{
  "head_dim": 32,
  "norm_place": "pre",
  "norm_eps": 1e-05,
  "qk_norm": true,
  "attn_scale": 0.258,
  "tie_embeddings": true,
  "init_std_qkv": 0.0449,
  "init_std_up": 0.0449,
  "beta1": 0.9,
  "lr_head": 0.0112,
  "decay_fraction": 0.923,
  "decay_shape": "linear",
  "steps": 5685
}
MLP neurons of a small language model. Each row is named by its layer, matrix (gate and up: input weights; down: output weights) and neuron, and shows model dimensions 0-191. Each number is 128 + 32 x the weight over its row's rms, rounded and kept within 0 to 255. Numbers have three digits each. A neuron's up and down rows have the sign that makes its largest values positive.
Before each neuron's rows, "fires in" lists the words (lower case) most often at its 100 highest values on Wikipedia text that the model never trained on.

fires in: "of", "few", "eight", "four", "three"
L7.gate133:092115148118142132102145062153183095100077138126102149071161173121150058133114095213191119192173103154142146132098158077118176112128124126077142140134108186151185152090097071110077141143109128099082128135104163122129157162125069114074116108082147071149132083111149113108138147108160158123164123095129116097182143064144113120126095116103139136155140111158156113156096173142168156104066103099108064171093104127137141087115111094199136151161143138138149154106133050090099162163187148167133118147153201135158102193109180144147130109152126134159137132113160116116183116172091140086
L7.up133:121118128102118147124111122161121126136113137110135153133171094173148151186179050133159160177148125142064095115143113130110126203122175109106118130070128130146165148152165122112083165133154116139104184103123073153128132191139132119192107130060141105104111099137132068100160137089149196119131152158138117104164156109088072035132117183070137175175141089115155141147142141125179094207114092144130067130177179135153136126144158091154200090136136098123098174130153097089078130153188095115105164111143143143098070122119123147087184184173117160133134084168113120154138109140162081143
L7.down133:155124171113157141130096113123107101134078099135113045121175038138113115167114163177191165085079068125115129163124063157126118125129184097167179132135179144140141118134129067137142124141139152112153133095068146120106088143136112146121120067150104127127149079110120165108151196157145131178109126151123181076088106153147143126184113126148130052107107183108158134110152154149060176146138155125119129127121071173148108180139126127148150170098169155114129170093137169109119129139143149175182125197145112101131153114052144123155150089120102130181174201103167095054088129130100154136

fires in: "including", "between", "include", "such", "of", "included"
L2.gate336:072120184167123129105150113142168129193154104155087090108074136187155142143143142153142202089172103129120143118138138145073168051061157085107148100163111131171166151097115079122156141129155162122176128148090160131162139156113125184159120132128106136109092108102179164089116170207150177134161197149181075143094157081175161084150135146084101130108119090137151195109118144120106147140110110095178216231144153138130082072153109121163139183131137111176091097101140139152108142107135103095103157083104125113107166107123136111134161075138101150134167111118113127130165115142138119152
L2.up336:121094145112035101100177124141128180126119140113097080160110155104117170139149107110075128106144152178131116118115179162147118180076182105065134121148150152157099158100117111125139061114140166189126122143146112095172151169093149122106110159100081189150160118114107137183081134093130179162128197125159130123082186168071168138152100092103108072115100106122133135109150145121110121136133115110086080209121115129069125136076118085156149179196120108112102126138104132217110127126122106151104135190170114114096215136137141102148115150105110124121071180184153132149112110149093092174
L2.down336:131100084174187145106141087093137050125134188133089102096130134095131158201131128179091145159143199120096180140167117096079154107093181120127130099136134154183143150131181091101117120134137123135118137171155104114192130153128107126158123165130132129078077110108090063154128164175149172096100163156144108113067134085142124093233140106087105060122151130153131143135125130087158149134158079111133154112128117127108077155117186130120173130117100164112125034135061200104169166121153156137098118103057125092081147108143135107142125091110140063085111135139119151169141141133144094136

fires in: "of", "canal", "including"
L3.gate267:147208167119093137139129090150151120098104137164160116150144093166166155149158095167167110124155123123141228121094139147115162120139172110109180130148089096100153070080119079041137065101117072118158146132112174089120127119167115122102146112148078150136099129128134140193102166096123129109096121141133109106118141144115137123142102194165185109133083162183150147089166099141112148117104111200147210157090195051143111173143194133162098101150129115103096114104108096095129165108123081101118150134143097160150131186114166078180165169096127116135126140168139111164111196142108181121
L3.up267:155132154153133131085126130199129092130133067069101054087085191137120106165074101135143123134119112141133108101159144125084147115209132054100140161102101082128154118086096154131158123127119038171104082126126165105107117170099135171176135118115127114103096193192104122121128091119144187170090101111165128109120119194181128127180185167121122135120120150096075094116103066109150106123136157128123135104124182194077085158136165129190129087107105116086164110143113160064144151171102156101104132168131147095101147137162136090100165159146081127135157119152108109206143148107155124162
L3.down267:117128134247195129123152129119107043148083130161135185146094150115082165144106146153095151151173147088102137118144184070173152116109114128149156195141116188124103117113172069116160113145111170077125164168169101113189140120116120120149146115157127130076129130087146139145140116082122146134142136144132112118178169091122164119092130096144102173134118092090109146114105076147125136167139156108140095105156120154138133093166084109127168130112153138130127000103096185128122132103110137142160196101120144166110144086121112167075111137148127159146142150132135112184154112131123088137

fires in: "would", "to", "could", "will", "may", "should"
L12.gate100:143148108100137139158121106137129126188152105122150158099091084143126129101087053115109121098157160111171095148095132168105116114140113068081160084107082143094101165098086151151123077148127124180096126086133146130134152133092102161185141119160132090089159099102098110114145144143131176115150081128156099102163113123055133108074123173141134123194179142182085140102133197093180060073126128175083132097105149145119102138149143104083095147086148149102124169073177191194138123128095106072175137140089128112111170120098156105111088135124097175136177094155205116135086060101192110137
L12.up100:094068135123135157173170106170207067155129131168143094111101119133195128124131127111143117125152135129109170129218105134118134136157148173137129153095067144081166169134172125122149136125139105101187155129173205103155213157152097173098072092157117124213093143092160131138176111136129100140128129058165153108119124148114037089172163184112131158123098145121182108118129155091108097118101165169113166148155141153146133122087150163154100151149122119130076110155101152146125164132144143098160089081099155100144146090151171099117130175103112118114175135170189152159048103089125123135
L12.down100:142146092198146136140189150145063155085156127124105191099130145096170150119115110112141143140096129153143154144062069138130128099104175116138076120145126173128093124124127177185099087155099060129072078144059083117112101103166158130128188176155139126099150156169126190107082092175096146073115124187137144139135087143124139151167169120114136074113113125080214153159080166183137117140097189121116181146137117119162113146131131120115135132163153076147195132133165161147083127136116102103166112150136161165077187079160084138131115117150122096098140120139108106066176104105100159178

fires in: "of"
L4.gate479:089155142078096136175155163166087148159128133115128138099125075117132125108090135168170146142136055122199098110063121158167156112086078082166104141101146180098129114098098160190150120117146158109095145124148104094149128105151140131134107118072183111133183124123112134100104142116193187172149123182179102102134109110106082126147177183082135180145189099167133113113109139114138143123122173169166092183170188056112114104164116077135153185051126151152100126121125102112098134119156145161091164101117128089098103145100201121160160145168116053114127114148132090143136166069086096133
L4.up479:103092030096124179112150119170167095132174096147166035124068119134147164166168146125099135105154143117104084120079069134128174107152167112115143163064163152168145176163106152161228105125154125169108120144152136117195145151069147134146178144158166108109119095133145170104137130115164154168106098123141130137167131136110105102173165161130120149134173156120119108146176071079121077088072170146134126099131110097135157181165144104129169133143126126094113111172134095075127201126123141110167116135158186119105145131138105064137179161181140083096082181121105113116121166080135119119
L4.down479:158063154129141094156202131107160106079123157057127147106142083170125152116158135165192137095102143161154135098132091094159129126123104118098125091135120176173113135129159167114102158156116089070100162130175175178120144152133138106111127155144144153158078120064127119124202170139066119136115141170113094171074193148104159158151116109072129133165049121118121180098094152085169100162191156159146125108151132119093174127120152165121154105081116079142124033122119147094143153082094124174117162121132106101162124115094151131166112153082150087156119121131141128081151068137204100178

fires in: "by", "of", "for", "from"
L2.gate428:088104117119139197160146095136075155086104084139100116068146130152138175167131187136129165087114093130128158108153181107126159119121146138082216150128091102135120115130149110130137146089118166174127082124082132085128154134148065097104147155141125120091139152125157131197110147111145156132091057091165092123185131173119177107142110109099114150149098143156083173187209119090079084130138149107093116107110182126188121165130097204135121073147168190088108160101169137129171120156163143114124126068140118140133111127091123134159092147205178173183172117165095122174117142182146127136
L2.up428:154147156107149054132131109123133120130088144161126173114133103153159116173150120138108188114144158161135131090143174161104129120120106141129126159135141128208128131136150084191236129150178158119183138155078160102149102111096115129228058140085105110103136133164139174086118178130112104163138102151096166137146112108189104172135128172189138111143194111106118127186123097101088148147138122082087076103134126157147134160145160109155156089074138114162095149162116155109196085165108144086178116093086117136121087102108140158200115100084088089118139104123174152114174108100155057114
L2.down428:135129131079102170147159174095103102130106127143106098133155080161054105160130140084155133152148108137167122154126062106081137145146101125132121148096123129119131142129144076122125178152184122113161139121127082110197093141099143149149062165099122173130157124176158166013080146163123130156084074145168143117094075093129116134199141158136163154162055161144129143184112157091062131179184132151097135115148123175120111153098108101139147098077132176072186082126129182157211150140176137132113178143157132086112113128114136140161091103127135124148134162127158083066156100114168125161

fires in: "to"
L2.gate483:106159094092139092164154134112175157152117164143092188170183137133152116101143069152143115158115134148132130115118129165114119113159138165104084056135129172110152124143142183087161163149174104149151154131089106134170143077088117137162180095143137103140113127074033108115197146128139124151156163190117148090161063093161113168142131144189079105153113126132147143181132100084135121117129135117147105135153100120153101142053128147107104130083126094151141135168119175064118199107127145117220144080061131141139130188115204138111090193135116101160182111099108162186144148078143126121
L2.up483:111129148127098098097176138155109153131086113139172170143150128150141162150091099131110074120216112084147107063118167129060102142125107111128105162164137094082158161171146122150119101154114181152154108098162105128138101149137168102159133059152139011128139151140114093103121154113133160177147140126102167095119202138121077137140083153137088091115120180156145054123122118109113038125111050062119081107114068145106193151116122104111158090169102130111082154095147157146090163192123107121117078162120103114165126162160092138114138082128058138137099141128135158131096079139117112117
L2.down483:114142085140155147160178122106121154134093192127099175135123097134221157115130084114081188137121165134114158133094082083178117139164132159106128091158151165122186130113144160123109122132141091147144130131082207152089155135112095119146144155110113222128131119063136185092127104142121066134128127124155124086174100092153163150163198196182118134167113119072076183173103171196108177143174158149089140210110156114133146134068136136149100171162140111145171127149143186146165141146135141100162130077116146120127110153109134145160105154149149101116164072115155127118167174106169153128

fires in: "at", "atomic", "attended", "to"
L2.gate621:114145183087094078172128051139031087200113104149106152142152142089109135144131125163091183125109107145171173144122167165144118113145111103122085143169168166140158113126122148117089127173118115109149084109139147180109102122081164102108102097101150114079144139165141121140155206096142132164203069159072148144068119145162138130143166143133165089136137177157092110136112120119090138105152127115075131135153120192207145114117149149068135059177126135063138140114164153149172080109150106125126123096103129141122116178108112148210085141113141173170095144091115175120075170140144087142
L2.up621:154166171137154113084133066171137124102110074158139109117113150094118104156122133159198125167095078141121139094147147082097131111109129201151064150174156143101160182147130092097118155117099137166050129092138138127101019181054090132136185112129091183178140151126133077144185114162073145182162092119107057121145148117117046142104160064134135131191166137169094105140155139087116100119118111120111166087147088138134112156137098165129097079138150161142116099110153142134194131154161157100141138129080114125144132157126056151156097174118114115138161096164131122118151132135167147122
L2.down621:133063110106154166112115106136116152183132132164120129141158155129157104115141076166085141103116170072093100136140110126146080151165120052127167140167081127097109122098091173138099127156124140098159072116118131150112089130100077142145068105150150138123114121128134151107130151167116147180151156158153111188205064183154181113187113134100105097168080123108176118090122108108149125195197112142072150091108139151151175131096123088091141211189120165079106075120135188147121149133100093098143142106199155180138125103134178185123162138111105150135150188130150157094075126092164133087

fires in: "on", "under", "along"
L7.gate520:114171101146118078148131131157073127120135133131100180177093097128160103151084117078152173115152150167150127105151170206098112073086083124137165102148138109149162187071064121126145093129155095153218161189150144156149142121128117106167121093140137075105219091151143109115139109151157110096149158115116081176120127093177077127126145125122136121110129096095131168200141144099127105075157170057169129176130070176153086109136121142065175134081115066126128127121112129109093128128130112112169116118147118175112080111111149089092162132125188137122147120094152142130185104177195168153
L7.up520:155108233129191134140141145163113129151152157141105124086142110126108091123142117109098126157155149124138077098118111102152186086165145153130164079143139127094155052139103128144136095141199146157134132075170205133056092118043117169108174118174085178180108074095082131163172178079053115155129104108183072115105126175155129149134115129100210144135126129143127133133131137123154122133144095141120062094146120106103104146207101109178186164156109122149176134118170170101147087140150119121096116133137114106139161069139094143107113093127144148137138104184118120133173141129173169144
L7.down520:163123061093122126094165090172134121127093103111046123128144174119123187112110164129160104106111159162114138112133131140116103090170097154168121142101152117092135165129109107149101092112151073098136152127183114108096140095135088146147191215095099109110128138097160210086128113152103179159090081160081087121117202117118118169113144181156120127123157144163094186183128119126094125179190161106153198135110091114098084079149118077085094102179097129154122085102136134087153093124124134170074143088102134161063104158094125141131122083099170164076143105110151119161184175161154133137

fires in: "six", "four", "five", "ten", "three", "eight"
L6.gate501:092121115093126133064138039080159118138134102115134127111112064154148109157098125112165126159199059137075079115096143139104151140102126124128099182094106142085179146126104112124141127177130113098103173111066155122167059114129148135149076111087089144101132062100112105132175180175123176170139102111115110116183150105117118086137074109130133112104143130109143118142097138090161125101126119044093120166085101114182138131131164102176189150155175151123090169144125122073123140171170154154098093166112153093128095125145107121123186147198115167118133141148114159164201036140150156095
L6.up501:120114144110121091083125113073184076128111121111118141172100108126114116206099107155172136172138151141136160106093150125084109186113158081095120158076069146140187131115112098138091161113129089134117157064094093163079121143110134135111088089109096112108112033175096112080134157133113134142150136130140105154150126146138096100140109116127158114155120150087176164094103145166144137218114175119072055150105093152130113136108126085194178206097155115156145155143130094074104077166173143173120096108157147160144150099113112135166154128184064104083178139162131086124203097137117109144
L6.down501:155170115081114164124082092130156087116138113175078096132125061169083122139159157168188126125131116082114108090131089127064101131123160101114124203149111124127112151204148121152073183133083171118076157120117119133133152118095063158126124118067125102113155135126133129078145174107148119090078137103135154086145086119182162139212069061148140111158115089113180114097112149155108146117131099151079107165125193149128139173104132098153135179159206085157151153125087108131146150152181164199179094149104122100107135139082131118095168134107108119109122181112118118127114151160146212138

fires in: "all", "non", "total", "among", "of", "no"
L2.gate575:063076209077199098124110089091134134125099159176096174138136115159114107112098080125080129119163091130136052043092138187123104116133133110054120131158117137125153136110146140085130069105206150116166146169137170089147132099188161104144123115128122102140060075149089113114113100131152113160130120100111115125102166128087097169167133111056123116137166075132110182150121106066077169143148093173147099142104176113198133140137093091109127089146146102078150122110169142083155094107141128092122160129145054108126104159136161125119128145105142157136162102186188112161133157107123108150
L2.up575:154098140201171103036111100147131079102097115162169150076104134106098095073108162166142163135167160140099062115099145120162180081142096084110102155152083104159167118178050102135150149125062155108101108149132110096124170115163136110133064123184125079132132097159157182161144214144171193120128146138125087143161141150162127138158127148162093110153123150150152121070080122127122146137131114135098160127140120112098132135096152138147089109132156168079126119122111119139152095160120092113198169125132150052057113145188104097175104096143159112142130100131091156162170140075069160141
L2.down575:170141079103086187142122124107128109144119169202119140173086143156119138133140096078157132143168173131103111148115128057151098104106085145201135142131149147138132153135135141162138147106152137152115148158118114111100120105154120118145135134079115146050109111147159148163134094109094181074205181144144143151032123183119170132193094067137077139132087151078132189153113160110120129132129097123109110120122141089135135210092116135129156188131138132082098059148109132123137148144097179102167186112111148137071149179201098095109164115154137118120163111134109117101179190129209111166

fires in: "to", "should"
L2.gate361:107075095135097130153109136135126099139109066110154152133091127120099125137167099113095106144105143104174133150086085118170102112154095120114160109107149080172167141137079167094204080125148123129075177110129169123129142138117136112194114139100109144122118067073106142177180069117169138168105160107136147101121173208106131117109128130158158104125102062106119105148172164136101097168121120096111123137139093102176117166095112114177095099073048128063122134158079111139171127146146125115089092127126127132142081114177174114108074183113089196102172124132158089063087200127159066188
L2.up361:144121166128123151141110111151109142114093116189144148155150107126155201116129139083106121113120125138142118133107146069091105088110143106156117161084097110117166161106177056152090088082066089130134160080140119052109098136103085111115158133139102160142161100103130143173137111140101159111149153085099126090132194242129124148144133172131143128184078126165155067148102127159080094113127120177129123162092118139174114172085102107156107095164115116130157086112126137148099095145197168151139102133042184095161108099146098101100156129170141136140174148212104127076082114092108133212
L2.down361:124118067134115136123149145169123145100083148070065143136102150121112098124140109129129103121138119106087135149106049102155123179195138108105123078109078141133185123100100207169160165145160157204117132124106132150105138134133095160143166094171133176132135152074159112179106101093156090163169131153157106133124116157165131123183155156108116126101162107090058117127125144152085147156159160131129120144149146088177102183118118070129159135086155099081129130123153214108160159172062132071194123092112093105126153174134151140135077109055117191157135158118179101086064177125117092118

fires in: "by", "from"
L7.gate630:099079178151162146109187089078079163079073116180129134152100112126184172127119114066176125111139089119162168200187101185149117093183090109168092118137170141102143098069124124133157133109112135143165133085097222135145100095167127124166119169123095083103215132106141174128142180177123117145098121164084125135115101132120150164120105141142125078110140125154136150165141171115089142145138132051092178097121129134183095114113170151148148104136121158104130146126174172109111073094178136079088128166163150095139118109100134154101129113177155179131134121128146210122090082167136120149
L7.up630:143163155089149159051125078113087120152167159171119144161086050159130198160114163119152160101140128213102118155155132126138191099094134168128100146154146159120136120143076095163174096151127160142117176160177183111137147121113153124175130146153169116132064105113130154121109158144135160198087157128121121121139114121194157168115134121136124168116133170156143125116130082102109199096113109149111132142119115094118128153159132148179216157073144077125100115129102127081171093132101116123172171102111079096124124102165065116103186115181156145177172127055109166112189095096179135131
L7.down630:134108170124053140123183085151111119098138117149110119134162078146154118086108148132158151090112117148128090157131108187106185095160094143126081129181113138173178164129135091153112135162169165188169125103089058111092165101133100132141134119141170120104157089147122129106133174163145161149162172088134126172164124125099145088099138128127131096130140121138120118195110123066118178123191126076061162117163144128128128160129069171135114099103135135086053098117092080069125089145127105107133083129134135162178131147121102150159156152171102136096094255138092136085146103154095104177

fires in: "at", "s", "his", "from", "her"
L10.gate415:055119122159139088131130122133118135116079144139103128134086149155211134120167098129135118165116115059080122136157151186088142131104199134166113172106178094086093145091115141147139187154066095117045121098140165118103117149154134156162132091105087096104150151177112153128153161096113117142135111087097110165146097126148104148110122142154064122105105132082136138186114136069046149111136178109115124123194138152175109111178136173128075128080104153089113093148117096176135160126152056158108125171085108055115133149061109059121098100134172142104135119135129207122178098127142132099
L10.up415:175083147201066071073097183107118146085100054189129170068165197101122111142115108105106162168079153089082137173145118163142121083094122158132118105133150113169180136151096135098166116108137132146143135161129073137156113107132128148046131156099115157095126135154152098143154081111156155162111154078111152145121155154142095158144073117133049082120113130116072158147113139136076096158140108109076123139189056136092133148139145151123110123141093115094116117084167174163162086153110104118177171156137086130164152127102140099199106080129130145098133157158158074134109141124159058101
L10.down415:095146123085132147134093090149127107158109085115137086158150108107146132139059098117136131122164158094145153061131126081170128160111073092097120097126162126146211143158168105126091107132149204125108146109134114138135177094073105151108129098153095073085130086114129093171136152113144163067163093070148174096062120116148134133057140092160142108114102131186099146080155157149155130097175089152131146171115136081126125212132128110144146142149172106134147031088106173135098126159116198121122097096161070154175169139177150157095143163108121094161123157087098167102156116194157119152

fires in: "her", "his"
L2.gate587:124121126143105102148171131146109088100079082135063138101095155112148122152096072132109082096124100208166087119210160150109161131138196111095122155089186199098159123127132145138134121178129121132151130150123109136196080122136120050098085169174082115154117084123103141178135132089207135092191087142158091113153155102105169138164130086139123106124107183113157095122105129113117142130120156180137116155107186166130154089198097153128139156134110132088158122133114180201124161113099182130126090137163100082124114159126090141162148146159103189170126141187126158119202095117160110139
L2.up587:116045140164134120085133125114117127114066131166122107109115130162124139185175123090108133174138151140112098125127105067120174178107130153144117191150096147089113206127094112157125074148154056093144091122155159247096090119133131168128126100091174112151162153143144102087147156099133126139135099129117085131113112116111062095115143142203117097159198141136165143131081145169153099155136140106195057101115109085182080115157147122125143167130139161091126147144151120031141118168135154198131101090111161140153127171121110131106069089118132132124085107110111131143120124071086162171
L2.down587:139080097174123157130159127146179083078192169115100128104165146153092100147181148124108093125163164141117172130088087091112119135079077124153158087118080159164112105124142137102110166120127069165070094119163120121132113088110108140140130119039115120112111137141075132119092116099125141136066082128114096141090130181095129172228153116111129105107174091194126106136147170189136112127123080155125116098116078118108040075158105140146084177138119076149101166091137125163123104181129090217133178147106170158152135142112167153126146099103150144149121074117145147121100100116053096132

fires in: "to", "not"
L6.gate218:108167116163098140145203095125098158147068114160142153123119153129180167071136064130112122116189107106123157105130118130159103119098139113042119161096115128082134152138185094144131130126096163130138176106208100138140144085121070171111159151147159137160142091083129171197148104138079152113181128060090090101117179125104092155128124228116135115085111119178178103107141127136083099139117122188046097163138127105187112134082143099146125111119150133098158079134149178120135154162090149146103155129136073094179144157158121161139111157146081144136184119192150110144137089169134097155
L6.up218:164105125128113106132105095126143143118104108165123137180103133075077137095022107174181156113112157146178084072163114137081147072114104147120145153059131111082186121120097168172148115104148098104144103071151127102184172140168103165122147204135125140174137107104130144124145143110129161130184140057120162110174097184142108185124126126133154107131111117103116129137149084178143074142109161145121102123097126116122153112128188084141165112104155087111116144118136167194150093161151149167076126093116157079184129171132088096144131181177077186140143113170069192176152077138120128133
L6.down218:125145104162144125177233110202081124074144141155091158107108159081180163115159100139118166121187121103116139169099039081118114170137180109109168151126098123161156143104155162108163131141150134152102131094137122079140168145170064117148179158172178171115126147090116153140148147136131090152114147112151130108103105101200161161156142127119131137101119121141138153124108168103087083154137145119087169189144149118140111166111101107120129141119117106115116084116114216160124167152126136103212158070150104151146147148160143145115097159056133125091105217146166110090111181119195111167

fires in: "her", "his", "them", "him"
L3.gate544:032125093172060116133136137120094154113110129162125140090071144153155106108146127107125131118117108142160143174108135139084101147146081154111082172161179165149147160128143092189159094083120154143159167139110121056138106102116114107124136112155151092135120171127152127109130119184076213118188172115152122198065131168124100130175080095167115109131137104133138092130137179153164188108174092119104158083078115103068086142150088173128145153055113148148139106108114119185176121131132121138156156066184127090122132157084065119095135122138091163180149105152178135112156069070125123117
L3.up544:180107129104145048120134111137112149101076107087087156124180110106193134112154095066084088115150168132080126178137065162139142096116111143146102099116095136159110139124106119138109149207148102133053097108180096108076121118157151136144098174173072153115126092105179140143128141092137151115145058116137154138103167185107110098141144127131059105110087087153162149160163195194143133153126155142089108113197090154144080129172158154133092133109140102159164077112112108179124104134115119208059146150165108165094152141116104134206136140164085146103097100119098124154100166127105106094
L3.down544:095079153151165124143116092121187049130119114112118119184151130154134115101126068076134159129153110145096148133090084103186095111103170117111109097059121132156100127120149098128145140091091114114115137144159132123117162131121099139151044191112151144156121096211142116097110060103157116113137079145142114153125140117092160136186201158122151144133117129097121078137157194165147158107150137105090149078104081131174159161128188111134146208140151136150100135090086168104095113078114156229105102097171155199171157091094118137149140096181078122134127187113068106110122111132112148124

fires in: "had", "he", "began", "worked", "lived", "started"
L10.gate509:128147109115116115169123099191080127088142125127051132125215155088146148109163068124101147129180139167118096087116142139164085090161121092138116087130137162073140153125086087160077122130088121143187129150113132152133135164030155190183191108121141142064162111155139093167149146123153153168133123190125134085141157124113112175162131125159099091126097168167181109137111091081107124110110140139130098131093090149146154111065123143165107077117115092078166111098118189141110104102058165123049146130106120145184125135108133096108133117119104166188138147125128185113144153203089093132
L10.up509:083122122148099131093149149134138193145115113144094118086122095130165092160203133160116121111201125116097197115136123118125113116149174127094113096073158124152182119121151138171140162070101146092090118173127180113155119126176133145121097095159115114213122141077138111175136133118121143178114075136150186137073185131137139133149116188104152124150118204176146095133113159135164113168119103137098105179190160103046163157146143082174146140153102074093150174113156189188159147198134126133166083139110197068110124151122123129131150146115121189122154155155156087159113096136097090118
L10.down509:115127141108142091135145126114166050174128139101129147152114147067129104167046113043070107117062110114124056131136142156152122145123119119112125139160131146178086119130168150107129084158175088069134065153142083135175138111170149144137107148118136127149151086109181146069127143153178071086068140115154143085071149111172133148111104171108137116136112128044142134197148161101141107196152155091131170121122123149135116202134152119099170149093154143151150104142062137131079080133142123120145193118169132168147115127114161168092114125115156081132126215129127131097139081136193145110

fires in: "english", "japanese", "russian", "french", "young"
L2.gate13:080063154130157154154150118103147112133101190145121138223130130157097126146135087173141082165180088105116095145166085164161065135141088137108125124066131103180174096122092114140104134160156109060168165053133118133127097158155142189180144119118088139173111108142079157146113163146095123099145120128152093142103148153097069173096130129136207092149093157114155111102116154079091153148112169143074117178157134170135130123140130186131119142187131170120111158140169081113145157146105163130155143135174174144169147156071164100112113106119109178158089104187187151102184119116180118092
L2.up13:126061111073126194108147115098151125139096218137085152101157139165165106085120149167140148156125137091124121089149123121138078140095105171091063121128135147132154124098148128158135206162140129133127179098114114155116085121149135139132079085113119158213098059120107181137136198153088141165145085097145096173146203124130089127133158162148171137138118151099103133096128151156132132112160157167095092155163141165106150176115145156117119136157180196118113185086171055089105112156109172080143116124137120136123146083107115135067125098168120099100055129101100123108167086106216128104
L2.down13:115130141222103198117101147147187103131108160127061167097159161107178090106149102107158089114099181144143156105161164101161090159073095134152144129163117108127132088118142071112145142155150115171157101123117070117097097092187163093163120095160123102127085135153152161112162167092102106097098146093123164105119158138192174147243144107152106126116140146137090101089099128119122066106158117187152147113101123123130139223164177106128153155087144145121090121153140144139116124163145107146110149069135110128125134121167171152072181077148102123072128178093093138050116153127121147099

fires in: "his", "her", "him"
L3.gate102:144179208146157159165182090106132131075145076161136188144125111151142169165077040137103030095143089124154125162197125150138149190127103137096082163042136079170145125101119122085108118128177094156140171146082119129124086141116115101150132135121111100072115098106127103115086188128155145098128146097102080163144150110084125115167099103133138149151147131138153071207154222148140145165110111110133081118124090131091097137156142155132178132134173112084134137149125145081167148128152125188151121153089089123097189129192088112106116147131142157129092122166103122136102128108152112146
L3.up102:079117120134139178083145138163138182119143144118155116094176090133134124114177140118091141131167195195090080146238107104163086141173126092128087164088191110123122160126083147105093154162075081107150091152118164131155166082161071099084099113176085174136153108121118117147110126069170140120111100157140140121122150183138120147161129162121114111148167140099119088093149096148139086130183126102095143086088160225104131172137152085135099058156151167101149120140137165190148139170124128084115125172093124137110117156091138121096153181129143128176101171140079093112131080124126191112
L3.down102:108137139205112130145110144174123123151119154115146103124117088129145139095146144075137128163085094102163160068071172143136116086133107105142158085159146126124176101146112065092130132126105147161090139134234140165144075166087171135162134118144183120204163192170143164115097095111070132157126098142153134116131098116137174115213126132159099134191116113121091096103044114062119138120198117144113135132131128121162203159130117051143107193106121148151114117116120165112076110100123074161041155147145124160148109097103111151144073097149156103130146141073123110154123153121156127153

fires in: "french", "english", "russian", "spanish", "polish", "chinese"
L4.gate413:066091086098091127116148100209172096125129107073170107095160179151125122098160128080128082119139144184138118131140107175176068055189114122130191151130105115088206102128193108167152142091099138098119128149070081113134196090173147093105110144124098157126165108087159158124150165143169093134149127086117116171152100136133090127087139134135149166135094137102111114092117165141148119102141178149134099147112112166143090118122137142143128144131126135080137115124200121113125117129168189175112120120109151091151180093100137080103123127116197177158066104103171133126110088239156163130
L4.up413:174098136099142118115105071150161070140141130125085150169128131137140145121197115136121139225185148146076114116142225154097143114140113121113087194122144139170145158095113142114157155130047152103127171116170141134159177120193152190159161139096110075085102139182140113118110199130155117149132110101182148100158081086190111115119169171118107175104126164163136097124105112141148146125090104166178179188041166143147160101151178104172161141159099109159100185084151100119136115140141123118141103154157114116098107086094094177135147103131119122128103121087093100113179129142140165108
L4.down413:013103141092158145116081163185147089145091167086119123087159117112104142078189106087158135065115148191154161082163092132107107159153118118158140157125117152096149143141186110167105142112141123115140123121111133134107205101134087102142110120153122171120108154150206170104155109107150109062179157089102138100157112097106121161188075190128146088079083115097087136136171164102156156104162167106140143109155134168157105110060147134104097135126132146126149178151120128059142074137138133157107095098147129166138196152119143139094150151134177068123058164121135093110173081117116146156

fires in: "russian", "japanese", "german", "chinese", "star"
L2.gate410:161134081153123117101053140151126138197125198102075086165122143131219171062145105064129121064115138090120138137134103121153128156162125088108161076155144074127108128122096133158113105182130131102115161143162192089106150130169138127112113129159127158078134119176128119072144143117137076125077101086145207101129079134136134171127162140164120134089146147164161114130154110108151083140210094107137155143176073103070131158135112136148131141163088120119132087144161085138114062176165132153113158133120135143129049141180159161016117118096128109162134120089100132143140117157132091109
L2.up410:133083047140158156101143153108066117151169141163099079168143145086249181108144110082114159155147105106076065167149182148152132164128102101111098147148136151136103137134180096143155030121120095154165195145145150120166155115070130148139092084124194173088174093150115124132157165154169187104142094124124118101122132134191091167074154121089066116146177139116122138120146116160135143125144133155145102119198147080107156125176108182110175137161147139109142090108129127099103143143150121125124133088131138154188115127131141111098129136123102142101162088046159120119158140091151168146
L2.down410:119154201157096111063065112195199095099142115127131118107144140140043114145139109133140144098069135214179134118129108140140184070122120152108143150095120093124155125109101187101126208148180146114120076104144100156079109109140161097142134178177048096170076124128176158129125069138099087139116142147097150126138152092104176096201118114170175121125096140153113134133101119104114109133126140152107144123083119180129122159103142073106125133078170100122106182104131129137142102089149154152111079178106111177113122152121115118158120109158159106129075217180098150073099121135152124108